config.yaml
schedule: "wsd"
decay_shape: "linear"
z_loss: 1e-05
MLP neurons of a small language model. Each row is named by its layer, matrix (up: input weights; down: output weights) and neuron, and shows model dimensions 96-223. Each number is 128 + 24 x the weight over its row's rms, rounded and kept within 0 to 255.
Before each neuron's rows, "fires after" lists the tokens most often just before its 100 highest values on Wikipedia text that the model never trained on. A number after a token or word is its count.

fires after: " on " 21, "1" 12, "On " 11, " on" 11, " On " 4, "21" 4
L12.up525 [120 126 129 141 100 141 142 112 119 129 150 143 137 139 119 115  84 128  98 136 164 146  93 104 191 122 164 169 142 130 146 130 138 100 105  89 104 133 104 124 115 166 115 108 113 158 137 150 133 122  90 138  66  79 107 140 149 112 115 171  82 168 138 115  93 106  99 147  84 118 123 124 108 134 120 144 145 122 156 116  50 104 107 133 153 110 128 126  96 109 124 115 142 156 185 126 156 116  78 114 142 120 130 105  96 117 109 118 113 128 156 163 128 135 126 169 143 131 128 139 153 115 102 125 149 127 145 116]
L12.down525 [167  81  67 146 122 127 120 124 126  90 149 132 103 156 144 161 106 164 116 123 118 158 141 110 113 127 156 110 174 113 111 115 146  88 125 140 145 116 168 127 113 134 103 120 129 124 172 109 113 121 126 137 157 144 123 155 130  95 115 105 106 184 170 148 100 154 126 146 146 100 113 133 108 133 148 152 119 149 148 110 129 147 145 101 139 124 139 123 107 119 104 138 136 132 119 105 131 126 134  93 107  87 116 110 153 141 137 149  94 138 119 107 115 126 121  86 114 120 191 147 114 128 107 133 125 117 103 169]

fires after: "2" 56, "1" 28
L4.up246 [126 133 127 170 161 133 155 165  75 119 148 112 129 109 126 109 136  79 133 113 131 162 126 131 121 114 113 163 112 140 140  78 119 104 145 150 131 119 143  80  92 125 116 148 143 119 156 182 133 188 116 136 158 158  97 144 173 125  76 125  88 171 165 164 140 130 110 122  94 128 170 160 125 126 117 139 124 153 135 142 121 164 139 112 123 134 182 168 161  99 125 131 147  86 136 102 155 113 126 145 148 158 114 134 120 144 114 133 113 128  64 112 109 107 118 123 110 126 111 109 152 160 128  66 147 112 149 101]
L4.down246 [103 153 119 141 126 126 114 128  59 142 100 117 123  78 120  84 130  98  96  99 119 172 127 124 105 109 150 122 121 131 142  67 108 138 121 135 131 107 151 132 115 153 128 103 124 119 139 161 112 146 109 138 145 176  84 132 127 143  26  94  89 129 153 139 162 122 115 128 106 166 145 130 136 147 113 148 131 127 127 143 133 192 119 118 103 112 150 107 156 105  93 154 125 116 156 154 132 112 153 139 117 124 101 123 132 143 136  96 112 144 130 103 104 123 111 155 108 141 161 141 165 135 139 104 180 120 144 112]

fires after: "3" 18, "6" 10, "2" 10, "4" 9, "25" 8, "5" 6
L12.up744 [169 135 178 121 159 120 130 119 122 124 102 114 111 147 151  89 118  77 158  96 126 177 145 142 123 105 158 119 106 130 123  96 115 130 141 132 135 148  90 128 126 159 113  96 165 143  98 117 103 122 126 108 107 106 138 102 138 151 111 123 137 128 140 139 144 119 114 185 113 123 145 150  96 113 121 123 186 126 125  94 136 125 125 161 126 130 138 131 131 109 155 124 109 128 143 133 137 133 102 133 144 113 151 107 147 103  99 112  53 119 128 132 135 134 101 136  81 159 156  88 129 148 155 126 119 154  98 155]
L12.down744 [125  58 111 120 117 134 105 141 108 114 152 151 169 119 130 168 148 148  63 152 161  98 100 125 130 139 160 125 122 111 116 129 108 121 143 159 117 146 183  71 105 100 147 118 121 137 138  81 139  77 131 164 128 130 106  97 147 117 125 120  88 153 132 115 130 152 100 105 146  89 114 141 102 117 125 101  89 149 132 157 129 145 132 128 132 119 116 184 128  90  94 113 160 148 118 139 178 117 118 158  95 103 141 145 118 147 114 147 128 135 113 133 136 134 122 154 158 144 139 157  96 137 136  95 132 133  72  99]

fires after: "7" 18, "6" 17, "5" 7, "9" 7, "8" 5, "10" 4
L8.up332 [104 132 147 123 162 147 155  83  99  86 119 140 139 154 114 150  94 153 106 143 136 168 155  91 130 148 150  77 113 156  90 103 133 128 134 154  89 102 126  95 140 164 118 109 154 162  67 114 109 126 121 128 114 135  71 132 137 142 117  96 148 113 129 118 124 116  71  92 138 171 111  90 100 176 111 107 129 103 131 169 155 147 107 147 132 123 118 124 106 126  94  93 100 132 119 162 133 152 131 155 107  96 167 103 129 151 136 155  92 146 109 108 129 155 116 150 142 154 147 118 105 101  85 129 188 140 117 130]
L8.down332 [122 170 108 127  92 120 120 125 152 134 104 128 180  95 134 147 145 100 104 107  81 107  97 128 137  95 131 151  90 117 138 146 130 109 122 133 118 129 149 121  65 120 149 161 117 118 156 166 127 142 117 130 142 136 161 112  84 106  93 143 156 129 109 165 138  91 146 118 132 152 101 132 139  94 110 144 147 159 131 131 164 166 146 121 121  81 159 146 175  79 107 113 131 141  96 145 121 121  99 102 101 100 151 111  82 103 133 116 132 135 194 119 125 137  89 145 117 127 135 163 136 105 120 111 104 140 141 112]

fires after: "." 18, " | " 10, " × " 9, " the " 6, " " 6, " to " 5
L13.up495 [121 129  89 143 131 125 126 156 155  94 103 107 140 168 120  83 129 122 144 125 145 140 102  76 130 117 183 105 133 126 108 161 116 105 107 101 119 126 126 171 112 118 122  83  94 127  90 137 116  99 138 133 137 121 170 121 121 141 105 145 168 134 164 112 108  97 126 146 134 111 114 149  80 112 151 113 160 163 131 132 145 125 126 122 135  92 128 128 119 133 142 137 150 151 152 123 154 144 104 109 128 133 110 153 131 172 122 144 109 117 149 148 156 116 145  97 109 178 161  74 157 128  84 131 136  72 139  71]
L13.down495 [154  98 173 117 161 116 168 148 128 109 165 136 155 147 123  87  90 121 104 145 139 142  89 105 139  99 117 146 106  95  93  98 135 157 127 147 187 156 120 116 142 159 110 126 149 147 126 132 131 103 161  89  94 157  95 102 116 109 145 145 174 153 112 128 178 149 144 124 129 108  99  91 117 154 171 151 137 156 136 131 132 120 168 122 134 153 110  85 107 115  77 122  97 186 112 128  87 143 144 127 132 160 135 112 141 186 131 139 120 106 138 147 105 128 156 140  86 129 116 143 139 141 142 143 146 161 130 134]

fires after: "1" 20, "2" 14, "0" 9, "il" 8, "ri" 7, " g" 6
L11.up648 [123 129 132 119 125 121 111 131  84  77 155 135 173 166 109 100 133 124 159 151 128 137 116 123 114 136  96 118 163 116 118 142 117 153  85 114 156 106 105  87 145 153 109 129 116 123 134 150 145 162 123 163 143 138 168 110 188 157 131 124 111 117 160 136 134  80 124 143 151 126 185 145 107 182 136 119 105 129 148  99 142 128 107 176 135 108 122  88 141 138 121 139 162  84  91 105 110 139 144 105 115 143 138 140 137 121 129 136  97 119 128 137 153 120 166 140 119 140 122 102  93 108 148 121 132 104 136 163]
L11.down648 [114 138 131 114 149  91  95 151 127 108 108 117 160 120 131 121 128 134 117 175 172 111 119 169 140 103 102 118 119 138 136 135 163  82 134 121 137 149 122 141 109 146  82 128 119  92 123  83 131 112  96 139 137 138 161 108 175 110 111 106 108 108  99  82 142  68 142  76 138 144 119 160 146 112 154 138 123 134 151 108  92 106 141 143 160 129 105 182 163 104 147 126 137 131 113 137 143 155 135 142 127 185 143 115 119 148 130 146 155 124 101  85 157 154 145 103 111  93  98 181 135 140 131 126 159 160 127 132]

fires after: "| " 51, "2" 11, "\n" 6
L7.up202 [153 147 154 135  93 139 121 109  93 143 111 149 121 122 144 112 122 159 150 131 109  75 136  98 158  97 106 107 136 126 128 116  98 151 121 152 136 159 145 110  70 162 115  99 142 113 145 169 146 135 138 134 157 109  80 158 116 132 121 109 137 155  93 128 157 170 132 124 109  94 122 154 108 157 113 130 133 130 139  90 118 139 154 150 117 139  91 104 115 107 133  95 169 134 162 123 125 165 106 144 149 135 107 121  96 157 124 125 108 125 125 112 154 140 117 141  72 145 108 157 114 155 142  99 123 122 163 108]
L7.down202 [ 91  75  83 136 114 121 149 136 130 104 140  72 143 148 154 111 154 113 142 133 132 148 142 119  93 131 115 140 123 148 135 134 123 133 105 114 146  89 133 157 119 139 194 138 116 126 118 123 133 120 128 143  78 133 163 162 125 179 150 168 138 136 145 127 135 109 105 154 158 118 159 129 143 104 120 117 122 115 142 131 120 105 126 125 106 123 114  96 143 142 140 165  92 125 156 149 177 127 155 109 155 148 128 134 140 123 128 134  95 132 117 157 107 120 131 110 185 173 159 136 157 111 127 112 137 104 116 119]

fires after: " " 18, " the " 17, " in the " 13, " of the " 11, " late " 6, " The " 4
L7.up255 [ 97 121 126 181 165 135 138 140 141 112 114 110 155 107 168 125  94 134 171 172 127 105 111 105 137 110 190 135  98 126 117 118 163 149 118 130 119 112 123 131 102 119 113 102 103 105 145 140 134 131 113 151 133 158 132 140 139  71 146  96 105 189 166 129 112 115 123 126 126 117 138 135 139 132 145 147 135  99 142 114  78 130 124 153 122 133 141  95 137 185 150 118 144 155 107 168 189 122  80  99 143 152 132 126 135 143 135 122 118 125 151  87 118 150 140 122 131 111 152  98 120  49 133  90  92  78 121 113]
L7.down255 [132 109 132 115 112 137 154 113 144 134 130 133 135 160 119  88 173 124 117 110 137 146 115 141 128  64 125 117 105 201 166 161 136 138 137 139 117 116 125 178 140 108 153  97 119 114 156 140 159 166 131 111 132 113 157 149 139 153 111  87 155 152 111 132 112 152 109 100 187 133 124 103 153 124 111 163 157  85 116 148 117 115 141  84 142 138 145 113 136 101 145 135 137 180 102  87 135 140 106 124 138 152 120 121 145 123 165 110 146 118 174 140 148  78 156 160 127 101 116 127 140 159 123 107 151 107 134 115]

fires after: "." 36, ": " 7, "°" 6, "- • Total: " 4
L13.up465 [ 97 130 114  96 117 146 152 111 141 142 160 152 119  97 162 119  91 148 156 123 136 163 119 109 106 137 107 140 113 108 144 139 109 148  89 138 127 125 154 111 170 162 125  74 164 145 117 141 134 122 102 110  90 105 133 129 122 159 134  82 108 148 135 150 123 140 132 174 137 152 164 122 129 109 129 152 130 134 143 121 132 117 143 147 140 158 163 134 108 135  98 170 115 145 130 142 101 161 155  65 145 105 118 171 146 164 151 140 125  70 146 140 155  50 100 120 131 138 154 119 125  96 128 117 133  65 132 111]
L13.down465 [134 113  88 101 125 125 101 126 167 100 107 123 156 163 153 118 166 165 160 122 107 128  76 136 134 122 110 131 140 217 146 104 129 147 107 127 150  68 112 135 112 134 148 111 131 130 123 134 125 130 111 146 144 130 110 112 131 116 125  96 116 123 168 155  79 110  71 117 133 147 121 125 140 118 164 152 149  93  98 107  86 114 110 172 168 127 123 125 139 132 121 102 104 132 110 122 166 107 111 137 140 149 106 136 188 156 138 157 142 101 146 149 158 172 102  99 117 134 135 113  70 104 163 130 134  89 115 106]

fires after: " in the " 11, " in " 11, " of the " 9, " the " 8, " in the" 6, "2" 6
L8.up418 [123 140 130 108 122 124 119 123 148 133 114 120 172 137 105  96 136 130  94 138 133  85 116 139 140 112 170 125  84 121 137 133 111  94 123 149 122 101 190  99 129 120 106 101 115 113  96 143 105 136 150 148 136 137 173  99 118 197 135 143 125 159 198 167 134 166 158 139 151 128  95 114 140  87 132 136  80  99 137 137 162 157 117 103  68 117 110 114 164 102 158  87 108 141 110 140 168 132  88  90 136 162 145 101 165 126 137 142 137 129 151 154 135 147 152 132  90 139 120 105 117 103 116 173 107 115 137 139]
L8.down418 [101 143 154 203 146 116 111 113 120 137 128 136  78 158 131 160  97  83 143 120 142 144 104 145  96  83  87 130 117 144 139 134  78 105 156 134 125  87 130 137 121 167 146 120 119 126 103 137 150 127 127 146  91 127 125 136 138  87 112 175 115 109 152 114  94 124 128 148 149 144 157 113 106 169 137 129 117 134 121 155 142 111 134 148 173  87 131 144 113 132 113 150 135  88 191 121  99 138 130 138 153  98  73 136  86 147 142 173 119 127  88 126 108 118 137  76 138 145 145 114 109 135  93 116 180 115 124 100]

fires after: "==" 23, "." 17, " ==" 9, ")" 7, "===" 6
L13.up56 [103 102 197 120 110 108 123 122 117 128 141  82 103  96 164 113 161 103 108 122 155 119  99 116 117  80  98 179 125 138 140 129 138 101 134 135 150 124 174 126 131 134 139 110  87  98 130 150 120  86 150  69 120 154 141 103 144 156 130 131 105 162  99 100 137 134 108  98 159 107 131 110 154 123 136 149 117 118 121 121 140 117 153 147 139 126 140 108 149 124 118  98 120 112  88 117 108 150 139 154 161  71 140 105 151 124  90 155 117 121 124 134 118  99 152 143 130 159 150 132 102 153 117  98 135 124 107 172]
L13.down56 [134  29 117 139 145 130  91 120 124 121 132 163 126 112 122 164 141 124  96 165 149 139  97  85 104 121 110 148 108 163 105 130 142 134 158 125 149 119 121 125 145 130 182 165 144 136  89  77 112 107 129 114 109 152 120 134 116 110 112  99 157 141  94 149 109 156 139 116  81 101 119 155 133 161 148 101 137 136 105 109 130 144 146 120 139 124 147 142 141  98 159 143 113 158 115 159 142 133 144 156 101 152  89  58 139 135 121 131 171 112 137 125 109 125 111 143 116 141 138 142 165 131 136 143 146 157 120 147]

fires after: " an" 14, " a" 12, " the" 11, " The" 9, "The" 7, "th" 4
L7.up184 [142 130 115 161 145 149 155 176 161 110 126 139 142 141 124 107 120 143  76 123 126  83 126  95 134 151 163 134 109 107 113 123 141 177 156 136 105 125 180 125 126 176 116 102  72  98  81 107 141 141 134 118 114 165 143 125 151 102 134 153 130  96 111 161 132 150 104 163 166 114 152 151 151  97 128 183 145 160 134 110 127 127 125 141 107  99 132 131 111 164 109 151 110 154  89 122 126 121 138 130 141 132  98 101 102 125 113 146 127 139 150 167 117 127  51  95 136 148 142 125 116  54 142 111 142 105 151 144]
L7.down184 [135 136 159 125 150 161 124 106  96 142 127 171 123 129 119 130 142 101 146 110 138 150 127 178 154  99  85 138 130 139 140 117 125 131 144 141 176 101 105 166 127 133 114 148 147 104 145 151 124 116 121 138 126 138 103 104 130 137 145 130 122 132 106 124 173 135 162  81 106 115 165 108 103 158 146 130 135 118 100 147 124 141  94 138 144 170 150 117  92  93 115 108 119 169 118 129 183 145 137  95 123 123 149 115 166 148 120 132 137 115 113  99 114 101 127 164 123 125 102 152 125 169  99 146 107 153 127 135]

fires after: "–" 21, "\n" 19, "- " 13, " " 4
L12.up920 [103 125 125 155 151 118 134 175 104 100  96 126 128 123 128 117  99 158 134 131 115  78 136 145 100 175 119 144 115 107 155 163  95 148 110  92 106 125 116 110 119 126 128 108 129 119 164 136 103 173 119 167 107 133 141  96 107  94 122 179 109 115 106 122 132  99 147 110 115 126 142 119 100 153 121 120 129 128 129 104 143 143  87 144 127 151 159 136 167 158  97 128  95 117 106 145 125  97 143 109 140 138 138  92  86 134 112 136 141 150 109 139 120 133 165  57 139 143 128 125 138 128 135 133 146 127 121 144]
L12.down920 [132 132 139 134 146 150 136 142 103 113 137 122 148 122 160 152 152 115 137  87  92 113 141 145 144  82 122 127  89 178 105 128 164 121 124 116 140 131 113 154 126 140 101 167 116 129 140 140 148  88 145 104 121 160 108 131 104 116 146 138 114 121 141 151 106 100 153 196 172 156 186 123  84  96 160 135 138  78 132 146  88 128 119 146 145 108 100  62 124 159 124 141 124 137 170 111 146 187 138 131  98 156  82 168 105 116 106 152 143 139 170 133 134 109 115 109 140 117 142 144  90 126 117 155  97 177 108 101]

fires after: "1" 44, " A" 8, " to" 4
L11.up663 [125 140 175 144 139 126 138 115  93  84 101 122 159 115 130 114 107 138 114 154 154 130 120 115 104 126 137 115 144 148 156 110 133 125 180 113 146 159 114 136 143 166 119 158 110 111 116 112 129 128 135 148 111 141 123  96 122 102 148 150 160 145 156 105 124 117  92 162 100 144 141  93 152 127 172 127 151 133 128 107 102 114 109 148 101 159  98 133  97 166  97 131 122 134 100 110 125 131  79 128 135 113 137 116 143 110 119 198 106 107  95 184 127 124 109  90 116 157 130 112 148 136 185 152 149 110 127 147]
L11.down663 [133 115 149 122 118 131 170 102 118 111 164 155 115 115 150 107 115 116 120 149 114 117 153 122 117 135 157 133 114 131 127 121  70 187 131 125 115 106 131 118 140  95 126 155 142 175 122 128  90  90 123 127 141  92  62 126 173 131 119 130  91 156 127 143 134 141 154 130  77  99 139 165 153 114 136 126 133 126 196 100 130 122 128 115 146 130 138 127 145 170 129 118 131 134 200 153 107  89 151  81 147 114  86  97 127 114 165 129 135 106 132 103 130 139 132 151 152 121  86  83 116 140 122 148 123  90  80 121]

fires after: " to" 33, " after" 6, ", to" 5, " at" 5, " from" 5
L7.up1010 [103 126 127 169 136 131 144 115  84  63 135  95 129 157 126 112 115 102 112 140 145 139 102 149 180 122 133 131 144 108 146 102 140 143 148 123 102 162 135 122 138 151 116  94 123 122 106 131 103  96 144 133 123 166 152  97 168 130 146 139 129 126 168 119 116 122 146 176  93 112 122 105 166 111 101 131 149 149 138 101 177 113 146 154 139 123 131 183  71 142 104 141  93 146 120 134 135 119 104  88 136 110 121 122 168 113 116 167 142 110 103 154  83 139 134 159  80 101 141 129 115 111 168  94 168 113 117 138]
L7.down1010 [114 101 167 115 130 112 135 136 167 117 130 138 131 149  76 128 117 128  74 139 155  86 121 129 108 127 103 110 153 100 129 200 122 140 128 148 112 160 112 102 125 116 127 148 113 131 129 135 174 161 113 170 124 152 137 145 117 114 127 144 135 131 112 143 121 154 102 125 121 117 117 154 142 144 158 134 145 109 121 129 124 129 108  86 125 111 129 136 166 117 126 175 129 161  92 160 112 134 164  85 144 132 115 164 112 124 114 102 150 177 135 106 138 105  91 153 125 109 105  98 112 131  97 110 132 111 143 142]

fires after: "7" 15, "4" 13, "6" 13, "3" 11, "8" 7
L7.up930 [122 136 113 125  93 121 141 110 115  96 124 102  72 115 130 154 134 117 120 141 123 132  93 116 142 146 127 165 146  75 103 160 155 113 124 144 149  83 127 114 148 146 123 141 130  99 115 115 107 132  88 122 126 141 122 137 115 157 125 178 123 109  99 190 175 113 111 118 142 123 163 173 141 153 150 124 133  90 112 121 101 152  81 139 134 156 153 163  98 136 106 128 127 150 132 151 108 144  96 136 130  89 137 114 143 128  88 162 109 116 109 142 107 125 104 128 123 138 141  98 155 125 139 119 140  78 127 131]
L7.down930 [111 139 126 136  83 156 155 135 113 138 143 134 148 124 107 123 122 117 140  92 136 128  92 153  95 117  82 127 121 100  67 125 131 107 113 159 199 105 137 133 106 116 153 138 136 128 127 165 105 135  99 140 130 122 170 130 145 133 101 118 126 145  85 128 139 154  97 109 112 109 147 139 131 153 129 125 132 132 138 188 103 132 154 108  92 131 118 124 101 127 115 174 144 150 174 115 113 157 136 148 145  99 123 122 180 142 120 169 105 141 118 143 143 126 189 162 148 132 117 109 168 115 107 117 148 132 125 174]

fires after: "\n" 48, "f" 4
L2.up924 [118 155 121 127 125 123  92 112 122 129 128 112 155 144 154 140 116  63 172 122 125 139  92  97 132 128 139 108 127  97  93 152 113 131 107 127 145 125 150 139 144 136 117 136 101 171 151 131 101 118  95 137 131  99  97 141 138 100 141 177 133 149 112 132 143  79 136  92  90 140 161 121  99 136 108 120 128 146 125 116 111 144 113 147 115 102 138  96 104 164  86 137 127 115 111 121 117 186  94 138 134 137 112 165 101 162 109 137 108 119 130 136 155 115 113  82 155 117 153 131 163 143 143 123 152 122 113 154]
L2.down924 [123 125 129 144 118 117 119 121 143 132 123 116 108 118 162 127 117 160 131 154 113 125 107 119 128  92 115 143 143 136 126 157 134 144 142 150  90 133 107  98 160 119 117 121 102 134 151 103 124 108 137 129 114  88  81 161  79 114  99 179 145 106  96 148 170 146 127 104 124 132 158 142  87 144 131 151 166 142 123 185 121 132 100 144 155 116 133  88 148 146 126 120  86 116 116 150  87 132 105 175 117 180 119 171 106 166 126 162 150 160 147 104  70 139 132  92 106 140 123 142 124 150 124 126 128 129 134 116]

fires after: "1" 28, " | " 7, " | ." 6, "," 6, " (" 4
L12.up453 [151 145 131  97 131  93  98 144 109 138 120 109 143 133 106 129 136 152 127  99 158 124  95 138 107 109 115 120 147  82 144 132 130  97 143 109 146 109 107 105 153 118 121 134 136 108 121 146 119 154 111  81 170 141 118 140 151 126 132 182  85 135 144 111 130 142 148 111  98 154 162 137 120 159 155 183 146 186 117 139 131  93 114 118 144 146 144 110 136  96  87 124  51 123  88 142  97 128 124  73 132 136 116 114 139  90 102 146 123 108 133  98 100  98 119  68 121 131 110 117 135 101 154  97 128  60 143 148]
L12.down453 [161 105 150 143 152 125 129  87 175 122 124 143 125 114 115 134 128 138 177 108 142 103 105 155  90 118  92 121 132 121 114  74 149 130 132 174 128 148 141 132 130 147 114 173  83 137  99 154 124 114 144 123 108 147 156 119 104 116 179 147 138 109 159 125 107 154 147 138 139 127 133 172 119 138 151 158 151 129 141 139 120 136 133 115 130 162 155 123 113 153 162  99 144 158 116 189 123 127 119 146 131  92 138 101 143 111 129 151 106  86  84 114 123 143 119  86 105 124 108 160 170  94 110  95 129 141 123 117]

fires after: "2" 53, "1" 21, "\n\n" 7
L2.up452 [109 122 105 154  55 150 102 146  74 150 118  84 114  83 134 103 164 141 157 121 132 149 145 149 130 105 140 143 130 133 126 116 162 136 105 123 105 118 122  71 125 153 124 138 132 128 131 197 105 173 100 112 128 136 125 153 138  91 152 113  91 122 120 177 119 137 111 123 148 136 140 112  89 195 125 148 124 127 125  90 111  94 162 154 101 124 159 146 117 119 117 137 163  80 141 117 170 144 137 104 119 127 117 139 128  93 139 109 147 135 166 112 107 107 125 162 126 172 111 125 125 112 115 125 102 127 185 102]
L2.down452 [135  94 104 133 155 139 151 122 142 171 170 150 121 100 128  98 146 124 101 144 133 144  96 110 170 111 120 100  41 147 180  86 108 130 142 130 152 132 130 127  89  84 121 131 110  90 132 173 127 119 158 149 131 130 155 115 126 167 139 106 133 122 110 109 130 157 122 117 158 132 121 105 113 133 132 153 165 130 116 102 185 160 150 128 143 147 132 102 127  93  80 133 120 128 142 183 119 121 152 156 145 129 139 101 111 146 149 118  99 184 100 124 136 148 154 123 114 169 132 130  92 123 137 157 161 134  91 136]

fires after: "==" 38, " ==" 19, "===" 13, " ===" 6, "==History==" 6, "== History ==" 6
L4.up491 [ 78 149 130 173 116 135 114 162  94 148 166  96 125 132 126 122 177 135 135 129 123 137 138  85 108 110 156  96 109 105 128 107 122  76 125 180 118 127 124 158 124 148 120 131 135 107 148 134  90 127 138 131 127 139 162 120 130 134 131 124 116 126  88 126 137 126 101 171 110  62 182 128 112 113 134 147 133 133 133 111 157 148  81 149  98 144 160  89 140 179 111 123 144 139  95 126 136 135 110 126 153  98 135 176 116 140 132 128 106 110 151 114 108 130  91 114 172 126 178 119 132 114 125 120 106 113 153 123]
L4.down491 [137 136 168 140 133 162 102 166 133 141 121 124 124 158 133 105 140 128 102 140 123 165 136  81 103 133 152 135 112 128  90 130 183 136  94 132 163 109 157 120 113 123 149 171 133 111  46 118  99 175 183 120  38 118 141 125 140 116 144 125 169 168  77 135 115 143 144 171 106 114 119 154 121 138 126 139 113 140 141 145 144 140 127 137 135 143 165  94 160 149 111 103 155 142 123 143 123 151 103 102 156 117 116 108 105 118  85  89 111 123 140 122 118 129  86 105 162 133 124 144 155 135 121  99 146 147 114 132]

fires after: "\n\n" 61
L2.up956 [ 98 128 111 145  96 130  92 102 104 144 134 129 141 111 108 135 148 122 138 170 105  96 112 123 155 100 139 170 152  97 127 115 136 151  91 141 134 118 114 149 150 159 135 129 146 123 119 109 138 118 128 191 113 115 137 118 157 142 140 122 132 142 165 149 180 154 138 149 106 150 125 144 111 132 145 176 138 115 136 130 116 186 141 157 144 157 127 164 145 139 133 158 175 136 107 113 163 180  81 102 128 128 117 142 143 131 129 126  83 130 115 122 123 140 148 110 147 155 112 129 152 114 190  79  92 137 112 115]
L2.down956 [156 133 118 163 119 104  92 150 107 128 100 126 117 144 112 122 133 137 125 116 176 137 168 161 157 123 121 139 145 128 161 100 129 138 193 128 147 109 143 138 110 139 149 153 109 117 135 104 153 131 123  85 144 154 139 112 125 167 149  90  88  70 106  75 169 151 121 119 123 124 100 145 119 118 118 123 126 144 126 165 137 140 123 112 110 100 139  91 122 137 121 100  95 128 152 148 103  95 148 154 120 140 132 126 145 192 125 118 108 120 136 139 152 129 120 109  96 117 125 111 105 136 154 128 132 165 107 150]

fires after: " and" 15, ", and" 12, ", but" 7, "," 7, " that" 5, " The" 4
L7.up13 [138 135 178 151 113 146 189 119 105 106 131 120 132 148 107 107 120 122 111 136 127 144 110 163 106 106 114 176 145 140 169 137 119 123  88 166 146 127  89  92 117 149 117  56 117  91 113 148 146 146 103 115 133 165 145 120 114 104 137 113 112 135 115 148 132 132 108 164  59 138 134 137 137 128 132 125 180 120 135 148  74 168 140 122 127 102 147 163 115 141 118 141 184 147 124  86 174 176  95 142 138  90 123  86 163 141  98 104 104 120  95 148 115 106 143 157 162 153 114 154 110 112 137  66 135 124 108  82]
L7.down13 [ 90 137 111 132 109 127 117  91 133 142 126 138 134 110 113 103 128  72 116  80 132 168 105  93 136 140 154 122 112 117 156 121 122 116 166 130 146 139 120 149  95 111 132 124 159 162 146 130 109 118  79 139 119  99 116 161 128 165 137 151 122 148 155 144  86  91 154  85 105 120 115  97 117 146 135 134 162 129 137 125 131 160 122 146 101 174 114  85 105 170 137 148 129 139 110  85 151 118 125 147 169 133 111 112 144 141 119 166 133 139 150 170 120 125 115 145 127 155 106 170  86 124 137 139  73 131 159 173]

fires after: "2" 30, "1" 9, " |" 7, "–" 7, " | F" 5
L13.up15 [ 85 115 164 121 106 142 158 128  68  88 146 107 131 133 127 125 124 126 137 122  96 149 120 136  71 136 150 126 140 134  95 162 126  81  93 138 143 152 124 157  96 122 129 114 139 124 140 166  90 135 123 132 131 103 165 157 123 126 121 170 141 170 137 175 125 151 146  85 139 107 135 136  96  92 140  97 141 120 121 132 150 182 108 129  49 157 163 130 145 117 161 139 127 118  97 125 152 154  90 142 131 106 144 122 174 118 110 146 136 123 116 168 127  85 143 117 107  87 104  98 132 139 106 127 128 119 121 167]
L13.down15 [144  71 122 108 151 135 120 124 101 123 129 105 122  91 103  95 137 203 103  99 112 149 153 151 123 145 135 159 145 115 117 146 105 102  90 109 154 188 129 130 126 114 137  80 130 153 124 123 157 167 136 145 144 162 142 115 133 103 119 121 131 113 147 148 100 174  97  90 161 152 164 118 169 124 105 139 129 114  96 126 151 124 153 117 130 161 136  90 190 133 135 123 139 123 137 102 164 131 127 127 158 134 120 126 105  71 141  95 126 130 132 152 123 172 126 132 159 143 114 127 182 134  84 144 154 134 118 162]

fires after: "\n" 24, " ass" 10, " dis" 7, " ins" 6, "s" 4, " un" 4
L11.up91 [ 78 133 141 139 141 144 133 110 140 140 111  92 174 167 106 139 125 150 152 127 150 105 130 152  78 122 148 126 131 111 150 153 122 137 117 119  76 134 146 161 109 118 129 123 137 134 128 136 137 128 105  69 114 136  92 117 135 158 111 125 138 143 158 170 159 123 101 158 108 129 162 179 117  95 137 155 137 130 118 124 122 179  66 115 119 127 130 126  99 148 114 151 145 130 109 151 119 179 114 130  99 122 112 135 154 140  85 163 109 113 151 115 127 139 158 135 162 144 106 123 133 107 188 121 154 122  88 121]
L11.down91 [133 152 126 127 190 178 144 113 145 129 159 126 143 123 100  90 109 146 107 166 130 139 138  87  90 143 122 119 124 137 132 135 175 102 108 135 122 142 107 126  94 130 186  93 149 136 106  96 122 131 122 106 103 141 130 105 121 126  87 177 171 118 135 145 119 100 140 125 111 122 129 139 129 113 187 110 105 104  97 112 132 103 114 112 105 108 110 135  91 145 145 147 133 137 131 162 175 126 150 134 131 113 120 109 108 135 103 119 155 103 138 145 156 115 198 168 142 137 156 131 130 135 178 141 162 127 156 129]

fires after: "2" 36, "1" 18
L11.up666 [126 136 145 109 119 122 109 138 132 188 112 113 124  89 105 143  99 154 170 140 124 108 128 126 139 134 152 110 153 125 131  93  90 171 115 100 118 167 137 138 141 130 108 108  88 124 139 114 119 121 129 147 111 105 122  81 102 131 102 151 159 145 129 170 103 140 162  77 117 152 123 155 152 133 117 115 118 140 109 134 151 143 132 167 118 172 140 146 123  93 123 107 162  80 141 134 140 122  82 121 121 158 146 109 150  96  98 118 105  90 131 106 133  94 132 127 146 111 119  72 151  86 182 155 112 104 135 132]
L11.down666 [140 109 131 133 145 161  95 145 152 113 119 121  99 108 151 139 136 132 188 149 107 124 160  96 141 156 128 137 180 102  68 137 131 139 138 133  84 182 122 127 119 152 116 172 101 158 123 172 124 134 154 144 167 129 127 142 119 123 134  78  90  94 132 115 170 117 110 145 137 120 135 127 164 148  92 173  79 139 156  77 139  89 107 109 105  84 110 162 107 129  95 110 111 100 129 100 115 132 136 152 110 135 123 115 146 127 143 151 105 139 129 122 123 167  92 163 104 106  76 161 147 161 149 116 134 133 102 161]